python train.py --num_hidden_layers=16 --hidden_size=160 --norm="rmsnorm" --rope_fraction=1.0 --qk_norm=false --attn_scale=0.125 --parallel_block=false --init_std_o=0.0 --lr_mult_o=4.0 --beta1=0.9 --warmup_steps=200 --schedule="wsd" --decay_fraction=1.0 --batch_tokens=32768 --max_steps=4557
MLP neurons of a small language model. Each row is named by its layer, matrix (gate and up: input weights) and neuron, and shows model dimensions 0-159. Each number is 500 + 25 x the weight over its row's rms, rounded and kept within 0 to 999. Numbers have three digits each. A neuron's up and down rows have the sign that makes its largest values positive.
After each neuron's rows, "fires in" lists the words (lower case) most often at its 100 highest values on Wikipedia text that the model never trained on. A number after a token or word is its count.

L5.gate482:447496502481468575493470494512522493478553536491527534519473510481464519470475490483474495499475496504481464529504554501518526502495521488475510500504550503533471503501540492523544516484489493485501459471533520473518503539475519500496479496538475494498509483488471521484478507486493511509484495519512488479561532562488481519494506489509499494488454452463505500496496504511498463478486501514440514525496469509466497490550452510503526526520480503561471517508505525510462469548488467
L5.up482:475486482490511521479471458471520462459502513481489509531454505467481487513489493523498466547487476496472514495489498513473504513526472493481507541483477468507472481490481477528549501512494498488511477445520519513491476504462492528509487507527509456488496515507492450454503472515493504515498514571518475501547556540482527511462475502525509551483487475502522495539504505528476474495473497457485533539475456454487511532544461500528519480495506471547503456515503501534477485511469514
fires in: "for" 40, "of" 38, "on" 14

L12.gate90:517468517453525475487511496468516494508548499533519520525447500499505503493494450516451479511500514494485508529465506522505484509525488510486498524478514509491515485498506522550504498491500506559512476549506481500502494482550548466483485488512518511505441530514513537511507485485516484518522477500499530464476515450510498545546520484530527458480482498529491485510456538477472527472545489523492473471543549503502470497488511511486517498508520514482447569536451512530506494469488486
L12.up90:487532554467504502493470503511474502529527453497523501505523495485499516510507513494527438445483524493485500530499487489534469523494491499509532503508507503485497493472491479547476493548546549502535492510474524507485503506537538459500496526535511507498471507476489476547478506474511491478530537455510493479490493507501491491463493454494464481472502503496493513518460488519540452479543475506488479470513517555458500490482487496465487524475517523498530517532488415487476519453463474
fires in: "may" 18, "would" 16, "can" 16, "could" 14, "did" 10, "must" 4

L11.gate295:466472555563502518504498508514482523513462518483508481496506496527452475517539443492523543465492478506507504447524544469510527518519472528505489509538467493478500519494503497538483521543497523515528502485510503493509492565479475566482498495458468484500492518462470463472507511455517515531494464520521493441515497504514484491553504495449540501465459490519496492530496516459493530523469455517495496498509481509509493534502478503505499470513502495513522517459499507467508470498513505
L11.up295:491485502542531470495492488465496548502464531486527531508468473520475511495480499560491479492511483452483485538477554477501505494474467514530514545526475491443498538504490443496462486534509542527476496516524498484527537557506478527472514506530505509511484492470494524489485496503492479542489510531527505493497492508500456499511530484507512499469514528551533522484531477498544495459479477533536504500481472486487523494518466512480479527536496550487491490482465462455463490492512526
fires in: "for" 49, "to" 9, "after" 8, "in" 7, "by" 6

L10.gate470:535485555498530532507464509459485535512481472498509488490524456496501463561466502491516490478487486518524505527484516480539496508500478487508490492487522505468467484483438524499488471514483446509525525550469526519485513482484485535540522483530498515532484504506515444459474501520483491494494495462447538513466530499497513498441529511490522510516510473558499520509496513540491460558483489521511500532506462532486493482518482472519480513474496454501525499506493464502481461469488519
L10.up470:501492460563511501498539522495492516555434490505503503511576499489517493514506532473495494512513478514519471513498527530506515537510476433517489541509469482491449518458507518521513443499489502480542501530487521521560506506479512507484518479490489490503509482510519514530523515515487486511454514496512539473452555488528515504520477518520491515484493477512478529490491496509483520470524494550461527512517473535509484507498487473468496515503508536504553523480561500512499479461527486
fires in: "his" 25, "her" 19, "of" 17, "s" 4

L8.gate15:465512517475439494480475502507528449477533501506522517566524533506512498509488540467526540483493491510483493506500439474525535490523557487506554503465516522503477470508480501514425495490481439554509492495486463503499493520545488511503531470541535501542504491460534500491503501501523533460482470519477534466485515454524493494508473521516487480499512522496511489494458469527482523516500508507495476502471492503516485526525506481492532504505497521488508486524518483498508547545516476
L8.up15:473462532533486487514530494502521511504509501489489489480501474535512564489503539456497493521500464557485513503496476552496527500491492532498495498490446475477497510490517479490513459507493458512528532507507545482490476493508503534525504487489516497524468495510516514519502481547532556488449452527514536478472475473493472482497515529561438482456455507485509464537482462511480532496471479473484485520472520500484473538500511515488513536463496474455494454509496492491478522519504495
fires in: "of" 25, "6" 12, "2" 9, "during" 8, "9" 4

L5.gate265:492512514464537505511520495499486538503538482523492502489517545526490466496475525490521518435490453506492502507497460470471494534500461518475528482481484487489487498515500524509462470496494499493528491507512459516524475496528563455480490477559544505521493459498489466488480474493511512476502483477483516518493514501526458572528521503468477542524478508538516578491529503508515482504532479469486516505463505509427504526507505471496532526525529480461504486502514510524502493489472524
L5.up265:485532510492523527483523509469514538517503479498506535521511499542521443492495499519493482476518495472526507490497453496485519503492506482496524423479508487480504537459485519522438457460461460499481503484523479524521449501501457463520536486531538537480516497557471455493510506561518543533528521513505534517517481503504481531496499514498508481477515494524488508503553492496492534441516470475492495508538474498446484506488487476479546517529477517493501513493490505503478484490487495
fires in: "on" 38, "of" 31, "to" 8, "from" 5, "as" 5

L5.gate25:543481490498493489489493485483503487493480531454520515531464508573505473459490467498529526508465539524484506505500508483507471460489494513488498521517455491493468507491458542464475490517495468502475494535487551490485448503492468484519463537485477569513514498527498491479484478526471482455528473491489527473483474561489473458516491469499525559531485510510491518491496477501531460557488469503529520525510480472511492472490502545507492487477518532499473490507509531481488518491466519
L5.up25:495462516493515488471492500477507526527510503539500538465481490484500432543518537471523531505499520484479468526525513530490509508489492497487433532502509503497537506515477494513548489531484479495478483480490510473495528501539533491513559489488467532516507477493489469514499484488496520492498491498486528512490533501559533532501486502483548499511491541507485504479496526532512502530502465542515510517502450477475471445508513492535563512494510495539504500529510447576494525532468475
fires in: "of" 48, "served" 14, "in" 7

L2.gate82:498457530511513501454523508476493487483510493489511549463526494527540516477498507485506495534487508513451511530492506513466545504524545552487501494508517495511467504505496462460481463515481475516541498495480507505532551518525503492489537522502528509539525477490483484510479483488513493491516485513516468486493515503541461483519550447460504462507477527523480468534472502520509517532475486515489539506489558502532501494501502564536512534494491545494524480509485478449555498511543463
L2.up82:487495509520498484462481527457459484460514480476510486503523511536504470489507465473493474494474447498495486493489521519479501501507515511494495494515504502465504459439455526480498482520511497512516503516549493518477490473507509500490558513515502470511509479497504502472481545469539493481500478514504505562490495513478486505559494467503447518504535516483575463506445487483462508498469491538513519536498482493440534502512498503497502537513507538515486508471523476513505475412514490
fires in: "of" 55, "admiral" 5

L7.gate36:482485485521531494482514455520456498506559506501555527490493519528512503477502481507500519522499480474508552473525482472472486439505445494482469482497464494498512560513456491485457473491506490498468440487522508485507531518520513526509478554507517545500534493528490470538475492484476494510510478491488488504511501542527494513504500476482445481507484517485524513519494473534501519494487452485467494556501517484511495499504531445511511457503511502484463479442542500484504513456493480
L7.up36:480506526464520489495478497526525502524527503473534505497471477498464495511449554514521521475489508517512536526524507530550517452500489499504511460519498513512517544481515507513476473523509493502483517428520527458513518502525511493538510515516444551474543504503486480522497518470480495455516473484532519442506500514519540537490472487486541492521450507529524517509510470525493494524521506493504478514506526499478534490478475482469500490462547514492498541565483460499509503482477454
fires in: "in" 51, "of" 20, "from" 5

L8.gate139:497523455502478504482504470491493500454493525515492512549560509477483502526496526529537510503504549506519500503503541499435515487493507500477544513507471489480435515499516493478509485503479514494521522547517502474497485499519502493521513523499523466453489482460522476491505502504505511458514437495448483458546489539534494494486506516496455518505505479490503526539497409497480497518488517476537511448545524471513506514490497501493526509514484523490481544506556479513480468503508493
L8.up139:486475510512481476457517493495444504444523500483537509514495526518473497550467512487504492460486504543444487497499532516466543472515512518477519483524504482501467497514495512503505523500497475530532529498487484494535499465506456497532507486507530488516460501440508500476550488493475526446509500476462493486475490540508510532469533531494511529542505512475492508486507485518554496497462498461484513467506445469517487510502527485495557502549502525495502497500529513423501515481517480
fires in: "after" 38, "when" 15, "before" 12

L4.gate154:504537509505496515501473549478453484522458482525487517484481471503497573474486480503505500510485514492512513477484539507475488500499556506477507499509509507484454465466471502497486530495477497459544449539517498478505518521495490435533516487481525527492485480510490482480509534489466462569506480461515515506508499480489475542524475526510523529471495502526545512512494526496488522513504543502465537517492527506498506492521521557461486478493487522468532523489536480517527549505457461
L4.up154:520531516510465539513503509501458506476469513523487501485489481515505542513508503490495477525525543496482493485460492492523502514509495494471471515511487510467530486496506482501448545468464545501494484513494491509480520524498517493488447478522519499536507502543511455531499518453505524496532494499519441536522514510500533466460485544453477542502562515486535506498481502483496484519543545501552537533499494536463485457493481516528478476491472512496507537510539491551521497547534504
fires in: "league" 31, "mayor" 9, "croatian" 6, "cup" 5, "montes" 5, "co" 4

L5.gate221:493540585487466523487473524474543482495481480476522493506515511518490524475507493387485515491527500481498535523525519490482501491521512489501479513519517452540481497520494492497528485481462519507510491506499538474527542503514507516490496501481513498484491453480492522511559534511540521496519514541493483554479541492507444508555489464480513463491467486492514500476502469512499501505497510501461478480483470547516478474494512481494462534495484483475506505540529489459498508511512498
L5.up221:455490494451537488493496523486520502521471476500514495494555505487476516460508546520522535436470501528493523519484516506475520507529506493473500492507471482491527507502489549526530506478485506516560520491552477492515471514441477510510516499530513501494478486525443499531533486516493554495509467505499504485496499497486493468484540485472485462534506545454523517551515482508434548499532500478495523475495484519484481490495497506514473521510479557470518498500462479513454513532517510
fires in: "of" 96

L10.gate488:502494457487526531491456471476489504512488514550468565516528509511497516532490441522483514445505508521464481477483499517489515449501499509531453527504464500502532482516479486542472515490477552488511481520483496517504472500480509484505491507536479487482457509459500533522506499476488470537498530487500416457529512495500472500515488524546494494455486515484459509471515509517532504510525484519479541440475483494488519499534502513534485541532527492500497476503495495460493489498520466
L10.up488:510519494437486532516485508487510475522526498491505511502485533484475528519478488519546466477457498514476463474517505523493545481497477497532460496499480516476470479483453480536518533470494470488466487505506526529469481522490502496485482489457485472486452516454501472533507513504509514505510496506496455499505505484437480446493542489489479509500484470514472461452473483539496499497509510499496491525529492475465508478554474494506499507504551506539471445525496510467514487491517418
fires in: "for" 52

L5.gate339:474452468501479498495522510480477512456512525509530517523553507520500471497501507516515513494532470551484526520470483498513467533479478526503484510458487514492495498470530509494500434494518507485527505494521567474540496479541510497469492495507480509505520488496500508493501474503498489489503453466521493486491470518533505480514548464442486489516533560483496508517506511470498501573481470477516496477473557505487529492494517499487559518484498485493425478471496517497469510526509453
L5.up339:449476536467462536500499502498498504469505504491506500570510503523499504469490471515483464431504493566495525488483483485471489523522463511553476519493451512520479475502494518481510500443519503547505512551492508514473515489515510465506466564525524475497541498494492540490503489533517546505528520534501470484538502512517482510465509500484498472496517498513494478557513496469502497501525536469505448518512555539514508512516489486490496486448465501483499500490517531494476504524518493
fires in: "of" 86, "to" 12

L4.gate507:482516544512514473508448518481504514539471505467459461485462506490481478508531495474470488475530484504481482555522491535543478504525512519531449488495454543444460489450551481524518485516507531509478490480503485528498492514533486511497477488532467482522483510490484465479517501467525495510489522504537497509500487493527481510508475500474563500505495509534503514548488529516498518482472528517545467517533540500537479494489523466510489510496539523488510526535475462461538462516503481
L4.up507:516511533500509493554501489539454524476481523510476514523480479522496514474479508556502492430515506494513486503502494495457465516515498530535543506485472499521543486479514497497512536495485498559503544506490551512507531519489482531489486464472480505464491527501490540503517499518459470465476543482507492515545505505468507505479527497480508489498501498557504492528491493492523518516521509505527490495469540547498506519532469529529492509544526462509510522570486474553495470454489526
fires in: "more" 32, "india" 8, "spain" 5, "students" 4, "awards" 4, "event" 4

L7.gate399:470518487512477512510471477461484485514522520508486493525465505491483509475540502506552495540513485525425507509498510474501493455469499518496475502516485496494504498507482487517525512493506503485483517469508508518513515560470558475489515494561495527456493486517504490516501504488479503554539485499478433521523537497496459526457482491485477514493476466484431491496526535471490508480510485531495523512505484467467481498496421501553493511513517532502528450483485522533510485465522511
L7.up399:513501525486500490492494509470491497464507515526468497502468507512458519490479543534537455534517497508526508510500481494531503505503502485459448507512462530481468525486505475532518522516499512519495487472487547476473479547517563508491489466545534486496473532519467454489520548481479497524520466504495460475532563487504476475489516560509477504521481505527519505494534503494519485514533479503494515500498470502437497519543481494554487530470494516491523486536491467548456507482497531
fires in: "for" 33, "to" 28, "tools" 5

L2.gate368:515516460504534496504499465504526498490453496509518505470484527534465484496509476486481498501503484493498479508549527510484493476456478493526491535493503506467526493480479496520511473468473505515496495504526505513552506505534538549493475498502505528491502569509497503560485454476492512495483481515478447470519485496480453543466497446493461504522462491491511519526516507525524508527567497507487508483492432496507529546507438554496458484507490479470500512505487512549468492512517490
L2.up368:483506495482521481526492477518524529457444483570520500495495503510462527507511491465486493487470504474482485525550519478534498515463490489499438508479511448445524493509502489480481483510495507516501491504503490509497499516509553563503509468519494496470514550523475501536508502459497481518485454481484458444516504497483508533490491462484493497507497486512494511528501480521538501504558499482446516507507455504484509539521459509481482471499488485469501513512449493577478466499498488
fires in: "in" 47, "until" 12, "with" 6, "during" 4, "where" 4, "to" 4

L7.gate383:500498567495470529526509436539510537432509487560498479457483494520516483512448501476521534481518521545486459475506517479523499536520497503489482490483484516493518500508487519522526511516480541514513514531473501551492468517517493529515501522472527455494506500494461518488486515488498509474467482517499460474517521488478469515443526504487529538504481505518498494485520525488525529482471512488506474476444511515452509491462537489527482513501536533485500485499524500463516516505480437
L7.up383:516532523508519518517507477506494523431535510490510469419499489498485541516488479468508516524478518555473484444506515507495493514515455496472483534538537513422504509508509462498532481491466512525493492478489487532471459513485545489479515476498527474488543477467470507488466502480498519530473501518523488492490523483475513507488484489495523479472464524521467517492492542482503551480516520497484487487513484475460462506494486495535486493457460545494451487509503530474530512497507518
fires in: "of" 63, "two" 11, "few" 7, "several" 5

L3.gate511:484503466475467495470519527516472499489518486484452482510494538494474477479516504488505497501443542523507482524518520446456504460503480483490451537493459524493478485478496500471498540489471527513500467533533477491516508490506518496481499518565483519508507509492509523539530535450504509531500505495531481516506522463547521529516512481517504506532501508504509504501512464499480543501560453530510505480532495484470446542513499508498510511503465589518495477502459500463498473512526520
L3.up511:512531480471477511471527513540479521433533486495443536490488529526523449462514472492449476490466527508493512535538486490486483461461471517498473473493465560456492484483499526510496558506515529490497483540544499447494473457505486511508498519494501536503486513497522535549485537507475489532526469506475521471512497445522490511496497503492472538541483478489507535499502470473499508481538506511497460488527490501480505500528478505538477482511472534509523490498494503467503494514491526
fires in: "made" 20, "took" 13, "take" 12, "gave" 7, "make" 5, "taken" 5

L5.gate152:560465517466562485502528498487501477514515510485516514474499496505544509518497505514473503471477504525472506532454494515513491473520510501478513504501512481531512497469472480526521487517502459504496515535487509469516495495491495515447505484519496495478516493509544436496464492482546497470467482498504507524451524484496533515496483497498468494484533475545521514451506486502461482499470499565498500558512469484504546472496457522517517527487482577547504487503475521503482435476476501
L5.up152:533448525469546510497535492472506498500498501495544526452540508501546508549473485542495487490499523519490496555497473518511460492536520496518521516495495463534483524482473448528516498544508450504496516500497516484489499496537462528496573472489463509486530477533505476465506528500502500488491496477524521494474530472509488515478505486490470529487512488512522505511485511480480491482437522529495527558519505508487539487495471537541527534485495534542499483464485513513473463505482466
fires in: "of" 74, "for" 6, "called" 5

L7.gate98:479494536498539500469510499518520505511487476521463498425538501496526539495485538498460537496503483502464513523535493467511518461525495457509509501480540506512470490449528495513519524477530512501564544488477522541523466552497505520503512498465475511552561532527491494525508462497487549538471518512480485502517506520511476488513494495494523519522496510529485513495510498535539477505447519475508479506545458530511507497501496479512555493502518507488474465492494456489503515508541504
L7.up98:470480520511447525491487516500531556543490450533518520483528500467517518469493484465523510497506485532508498509539487514492520513453498496470489506506517446473529533503466534536488484461490494540494478518493507490552538507506510514448510536516488487538478506492510483486492485457493530502495482536501523545499542490463498488508487508525490481483515535458505485550505530489454505521490545501464488492521463472496465500504463521498498452481498500503506535496476531551491484474479559
fires in: "of" 42, "t" 9

L10.gate476:525512464517481543481524530475501497519463485520517509505501510476490452483490461537491520471536478503511478525518472520510521494480470520520506515480486500497456530491501466503436499512497491532475520512486503490514504521560524523495495539491510487501462494505515508514484526468512515507500521543474484485445513486455512495481524461462528492473448483467523503482500477532496490533526544475473501510529479533500525460484488523560472502498529554478542491474462543544506494497536454
L10.up476:465498486518486487518570510505523513527474479534526488483491498497478460520486512493494508489516480552541485532501498502511514508459507449513522507489487501511512515516505481473482483475526456484463497469506513522523517537523541526501553548547553493468463503448490469479485524482483471476477529499462509466461549518481522493532504503509461489497499501486474509475481492496484491530462499492482528496494461502536541468496503516466507516485509522475530499435481545564506476508510506
fires in: "at" 79, "by" 8, "from" 5

L7.gate462:480533533500507534484436541492495521465504492483515498484496513507492511489485486490484507478493482513510504537534523562518514484519509521529501487517476514508521484488503479494467492543519490463513445495561485490489528479475471494508505524488527462510460470486502445499537513513530530425485547479519484507449500468498458503471477519508474483477535508457493524453444495514480497501535476503524546512507488484480489533507500471529476475472513474513505509515479500510464496533494441
L7.up462:491512500501491535495486477521461500536536506477499454504543496510477557462469507467556467497483495495467522536526470537505507497529494497529550547501527507499486491469513501518530471482488497522502503476501476463531505496480538462486492475530489456482490461510480472466503522484499503489473521528515479508460533480494505504515508521464502505550525504505500492505523548479526480533502538500551492479463499530448470520543474447523488502518498500510557497507497492492457515472490449
fires in: "of" 65, "a" 8

L2.gate242:533496505476500520509464504474535473517555483479499496464471489471493486460501461508509515522492477494483456531493493483501532527477499486518476504497532492463534505511511509447490523529482520547490516509537520517495545478508508484488496525532517474522483518501481514499501505469508467502477559509503543533520516489500502492472514511514499535476480475501466533508497522497540484471474486511535510493566537548536465483528507476519486505544454461545537507532421506499483460490517482
L2.up242:486488481491475515483496490481479523521487501482527497475448521525480496540483520488471483465529496470523480522471487473512479517493523554496505505447499498482479498509490512548471494502474497494546490459492564524478536470499546482475493499466503489489486457522547506466495556540469472489531512486498489497496523486460498504483505501552568510474506536517485475556483462491508465547534500493469473503551484523515507508513492480453492503514494480480437494517508490500510475503521512
fires in: "would" 20, "will" 9, "could" 8, "may" 7, "spartak" 6, "did" 6

L2.gate467:530528511488508469495515515481503508523422508473455467482510498494526518485491452496496492476501480448520533519449481511502504473498468520495487479493472530493465486458470531487498486465469435546484475533500471498514495486495519458527530512471515492482519505489512525510542500507473473480529505467495514503499489478503496518481485511486479533457476525553488505540455552467471488499520496550522548453506470488488486498501456479510545474479486478513501529514508518537481469515521507
L2.up467:524497491477514517469505510488491497529443477478478481502509494493475498511514504498514521467506479476570553501471475473490465480542472519539526490484477589474468500516484553460509517457508469553503485530524464472504492515473463462530501442445517506508509523519492514440528495498521497508503499501506522513475462446494506524518480491507483517510469496521482497509464512485512503467521473541492518473504525486468481495489477469486523482511454508494495515539469510519492514497506485
fires in: "women" 41, "world" 12, "nation" 11, "country" 8, "nations" 7, "championships" 6

L7.gate248:512517503486509523528477508522491515440483509488468524468539455510483490508486509516521503493482523518528499494474502484456497467531496490517498564536547510495470499499490558495517531498515506459468503480514480496472466550486564473497468493488502526512504490479508472530472512514457523462539465508479529517494487519480515499482517499448509486562500473510514494462469525538474487509523506501482482506489479467471525516459464520514537510459487527455486482483566518531483479517504511
L7.up248:468500518489489525495500520486471514502479513498523552489516501467513502492452500520496451478474482528491538455472551517519514470494535521501444523537543541501497463483474537466488539525548571474486518490515474535487461526482479451507485537497501523528501457492514507500463516530483505483513460514520472533490470485529478514477532520478514541518535476494490496504505525502484456514490522468489500493471485504520554551495482509491507504531501519513481485470538524518484479490507491
fires in: "of" 67, "by" 8, "after" 4

L4.gate59:507445506516531518491459470477565525500520452472495496522510493490532509543491560502475509477481513527538480481523485488467479488526498462498515482494512529467492509529495477489490474484496533512484489547527489496512522526530470458493497514512528500510533498490523474486502459514507526453495476507518519508502524502539476491495469516429516471476514488524501485469504539485502465508506447529472516538488496513488538496489497528472533508487461519449491463506500491517469457471460558
L4.up59:488505505514498479516509489481500515516567501523470484505508483503550484502444545496487476456481537468479530509491513532504482472534485479474494503490473539508482494489488487487515479507532504509530503530462507463493491549532486464476488540527523505504509492492464535507485545500516530466505512486509487551470523530526495499526534488469486466510489499548435487463478526512505496469511495496516521501465481533506529512496476504486495514450459423460453520498519473521504511500506554
fires in: "of" 84, "personal" 4

L3.gate107:515515491498516474524521529462480515502516496516518513476515549523507494466492528543539536489489472521484524470562470542534508524435540472507487514505448502510518504456523514534511458509453464519488522491518501467507504509509527503505525493503516526505494518484499492520519514512496491511496513494516415503509505518492504533488488497501498498468461493507513482533468508518533494523515467492505545543486515510472470500477514473484503529456518555520544516495528446532546546524515480
L3.up107:512513476477522475520520496473501503511463530508514491517529528522510466487493503490496523525525485496537517517539494553520465559453513476509505558502505466510518549513484473521454509499456484531497526502512476468500499529486520479493483462508494549456472536486471496522497530492538474495503557494467449516521498548495475495513516495494507527470489487478490474493492516499483503509506454514465556503491459511505475534484474554465457530508536525505521518505472490538515528501533523
fires in: "at" 64, "by" 9, "credit" 4, "creed" 4

L5.gate101:504466511516552540514537499511482547472510556536452543496482496509538478480517534563525519491486473541516478492486456504502507470534494471484501503531494492473519490524507524469480508488502506458484574492513522518524505522466501502526510526488489489472552450527498503494464483502488537482491479532469506457444515512512504518494483505517512519518509528561532466490467500470487497491511506523495497469483524508518450465493509502535501514488479519465485503533511492471515502546489482
L5.up101:515511530465539515484505457532459505494473528481470535472464447502510501521521492505489530501489472511490523527525477506485510503522505486482494516530513524475548472506529494464498498515541495433526531498519501547523473535453507445510557495495468464449522475468538516482498493490481490496488466494523543446475483525516516514495463522497528471535451508554501471495502495495504503481524475477475497509506531474502469470494506475533517472480480481465504504507518494498515493542479466
fires in: "of" 73, "website" 5

L4.gate184:463532493487497549512552506528429512496481513543514502510498531480531515533487514510493477474484487493489500513492477451497495466489489501502543528535484530481483511491493524472504468522488473486504550532522485462511495507521524482475508476487477507512475517491531483481468544508507486489530527538509439481489510517484472473451484505517546473459536481540530509481463496463549506464498494507469525489520486513444484498518474535552522491537470500504513533489515472505476476476486534
L4.up184:513483492543490500534507485543456458558440516522514515517479535464493469499508489467514503491476513486524512521533527510522506517480465500499498491467526522480496490507509507505527479523462468517510489450572500498508498497472513518521505502483458499457499468479466482494549480539529510448495495485478476515472545554458519488494518484509527475510511483522517510520465533482513497443531518490473520490500472491452473485515552545498448522501528515492497522461511496511484495508513506
fires in: "by" 34, "with" 11, "creed" 4, "it" 4

L8.gate341:517527506474511519489467441475559496549458474513531507481525479521522496464527493479473510533478504488477498485532502453500519505534461476490465504477501517493519471481488536513468496454512534492502482492504501516461509550508503497516532488531504527463477500517522506505466501477513500500451490544528477480523511539509479499479524509509472537470516465497489490477493477499490521456516482520533460502513515459443472462514466483478509484534509471579510498492484441481508507489511510
L8.up341:491573467539501537510525507444542488490504522519498514503497452504521518481560506474476519525470461498530527503491434505481494474532490482510504439528510501467437498489471507527484455497484506536515528432524508471505476551546463522482492539525505516507494506521488482476514455530511497482490492495490487518512523488484503530468523474481482477497484465500477488476488522496536533505482481467476466500506469491521535498458490497523493480471520520498489502496489541500492490508487488
fires in: "in" 49, "to" 17, "into" 10, "of" 9, "crossing" 4

L5.gate109:497533475465469530495534527524539500539460530469476476498505481552495513505538521513486504489485519492508506493515435546537501477489450450472519524497485518502490501536482498478477489478533475480492495476490446444534498488511487496483490508524490484498504482492521457460533475497493526517501521501504497542500478498508548471527512515511537484465479468542518485493483508464517465524586498510470504480488521494456532520487507465511538475492480490475523528514488480523462496510467509
L5.up109:502504526468455533516487518498519500480502501466493488500444465522553506490542508469495481472496481513453498514514448511508534468479477516472506488497472517454488497515517537522491506478525458471485498497529484479529492501501503455472509515482524468452564476514495497509462546472470492486488505544504472500474482530513492483475551532474503527527503476508529495489492481462504510462525510498475556558516542474498479550509493491465541483515466517495479482525527509525508513512474472
fires in: "as" 73, "vice" 13, "to" 5

L2.gate266:428472568490465525467458471519482515496528494481535554499518485523530528523463497449525476544540517515505492548489492498524464453493499508505524473490530489493512527502481515501496518507501519504525468478484509518498505488512489457515467509516490502516472472475513523468503518467504466504517538483489460471474523528512480499515512526496455529498491454520502478554523507490531499521522497468505508462486516497518486555490477484452496543533498502562519516504461517480476514492488510
L2.up266:470510538516507529537549474521518503514544536531536512445477465498498481521481499496496492479513518451467510508509525513534530503466517540478514472469472503461522480538525497475466520517503481526518497481484525542485524506517517444519496539503487468491482469494527521468504500476473474525489549476501480471516465490498474544514506511518464520521517478506501479539496497472522501516533492487470507461493491527522520496500528503519439523538526478516455520497438525505505511531457472
fires in: "would" 34, "may" 17, "could" 14, "will" 11, "must" 6

L10.gate246:503520494486438513530487469512451544454479488466480481526540493489516498563504465548515512522533484497471512462502517475534541474475505500506525485472548497487514516510496483518512532509497495501491522503490468500536491509495522542504481485464520485503479490485522503491476505484519509502504487537503457499522510477538483492502520502477465522470486525554503497508515512479513528533535523488440533509537539516486533512519475553491481480494567468560503509507474506532492545520505528
L10.up246:477506469501452503562522509492469519500481503541507495509520533484518483529484505535486523554471505524480443502501538505500516460525487528516495485508499444477490494463476474486479493526526495546498508530515483515502497535494486483506469517502567523491453485449467486517496489485471497511494471552471457495524502485513481475526531485503513508488485474488487462517524501498540458534513484498517504567505489516511469527448488502485479451465509522500530501513490461523544517515500538
fires in: "during" 27, "after" 26, "by" 12, "until" 12, "since" 8

L4.gate358:458453489474493497483494504509480497480463481513491529483531467507515518490516521533491531507513479507525545504491529551531487509488480469511510491512471537532516501513472515514565528493513514550518495513574461525499478534484505492521518526546473505540524495512463494434513546493520501529481521491496527512478513503499513471493470472514475512499550512518520483484513545458493499489524503520512540477444505519444535491442503478486500486490500482474491534521489455476489495508475481
L4.up358:505472495500479516491536521508488502506470499518490511466512460488497521518502470478507549492538506489563534467478499539524457505485496488474506488494422474569528497488464521498526495493484468490469470541533445551457478502501509490526508522508530490517565499475516484499530535517503483533495534518520501494492515514503480496476464476503525500496502518520496522539500527504508488471520499530556528479469484508460510519455517454495481487465510462490526516507460467514515505530476497
fires in: "world" 37, "group" 12, "district" 12, "nation" 7, "festival" 6

L5.gate501:454523486512447498521519447526516496491497471464500508488490499510488534477453476479524511516538484482471492461490474493533538495470513481527495460503546514550496506517484511525496519469496511476447473499548509511502478541522518517488518505514498460500489483519458516508507501512482514449464487554455503473478526518442453556469453470501474521507478521488537509510447504498531492468471521466476517502479490512507471503508527534522490521471498456508497507497484513490505512515463499
L5.up501:496500522495526477483510449501562493531503540516497502494465509505473491497507463515514529508513488515439527545533479478514521535507489459496456526511520472518519495502489558525516511532516470482534482504506488471486501492518482494505463535487500484529459538489522458485514504511542492460537483470500536480517488541512513496503464513531537499484505523537499520462565449527481533463519531525511547496520482488540460511508545501485500545509505508481514520517483493525508473526470492
fires in: "when" 36, "where" 23, "but" 14, "at" 8

L3.gate103:521481469491508488496494494511438505491473504501443523484508512536475494548508494524486491494541515510495470480527553459514484509512495474491495536518486515429495466468489530521516521547500557496510465510513503545488521526521534543480508490483503470471455498507476541503504489509479514518505497530468491494529511535458482465506536490493501501453503469491500503457489472465477514501490487493478546510534442491476461525548496497501506496483551488452467454487485475495499484481504490
L3.up103:526504487490468471515507467533471515483504479499431501502475499503432478508480500556492519490522497531480490486521549463500516472493466481482491500534517514461537509474476499445548490547512529470528526462539477522521512519487499532460493501499507503494462494480485539509537497488483484484466507465470513489525526453469488502477538492471467469465509518502493484487489454510489503513476462463450490517547470501523483522515526522468510484486548472489480512516505482509473485515509468
fires in: "after" 52, "among" 10, "during" 6, "for" 4, "all" 4

L2.gate489:496518521482495483519456527512506478510511540479514547528514483465503508520562504515527517442477507537458527474492548456523486476479479494508458502470485504508498541523537533476459510489532532524527486499488517506491499468469539497473496516518498505477521546523519508506527502489541509494474524463516475477496505446509543478496529476551527495508472494503485534487517515455525508515475456503440494466495506517505490501472488491493492513494460537487501541497512500474500489552452462
L2.up489:538493529470539515493495488500487499419547520460482500447491514510539483483571492486519520475478530542482508513512497505506501459478496529530517507487499512493472515472467481495537453539511517495506471509478516501460487467467512517461503514484456480448538509514546487519513510501494498512521501546495539484480525486497492469457537481499533511487508459536488533473495528485477498542502509489475484463522503492507536509530526457514497474461512512498528516486511472501454493496535480
fires in: "took" 13, "take" 12, "leading" 9, "lead" 8, "went" 6, "came" 6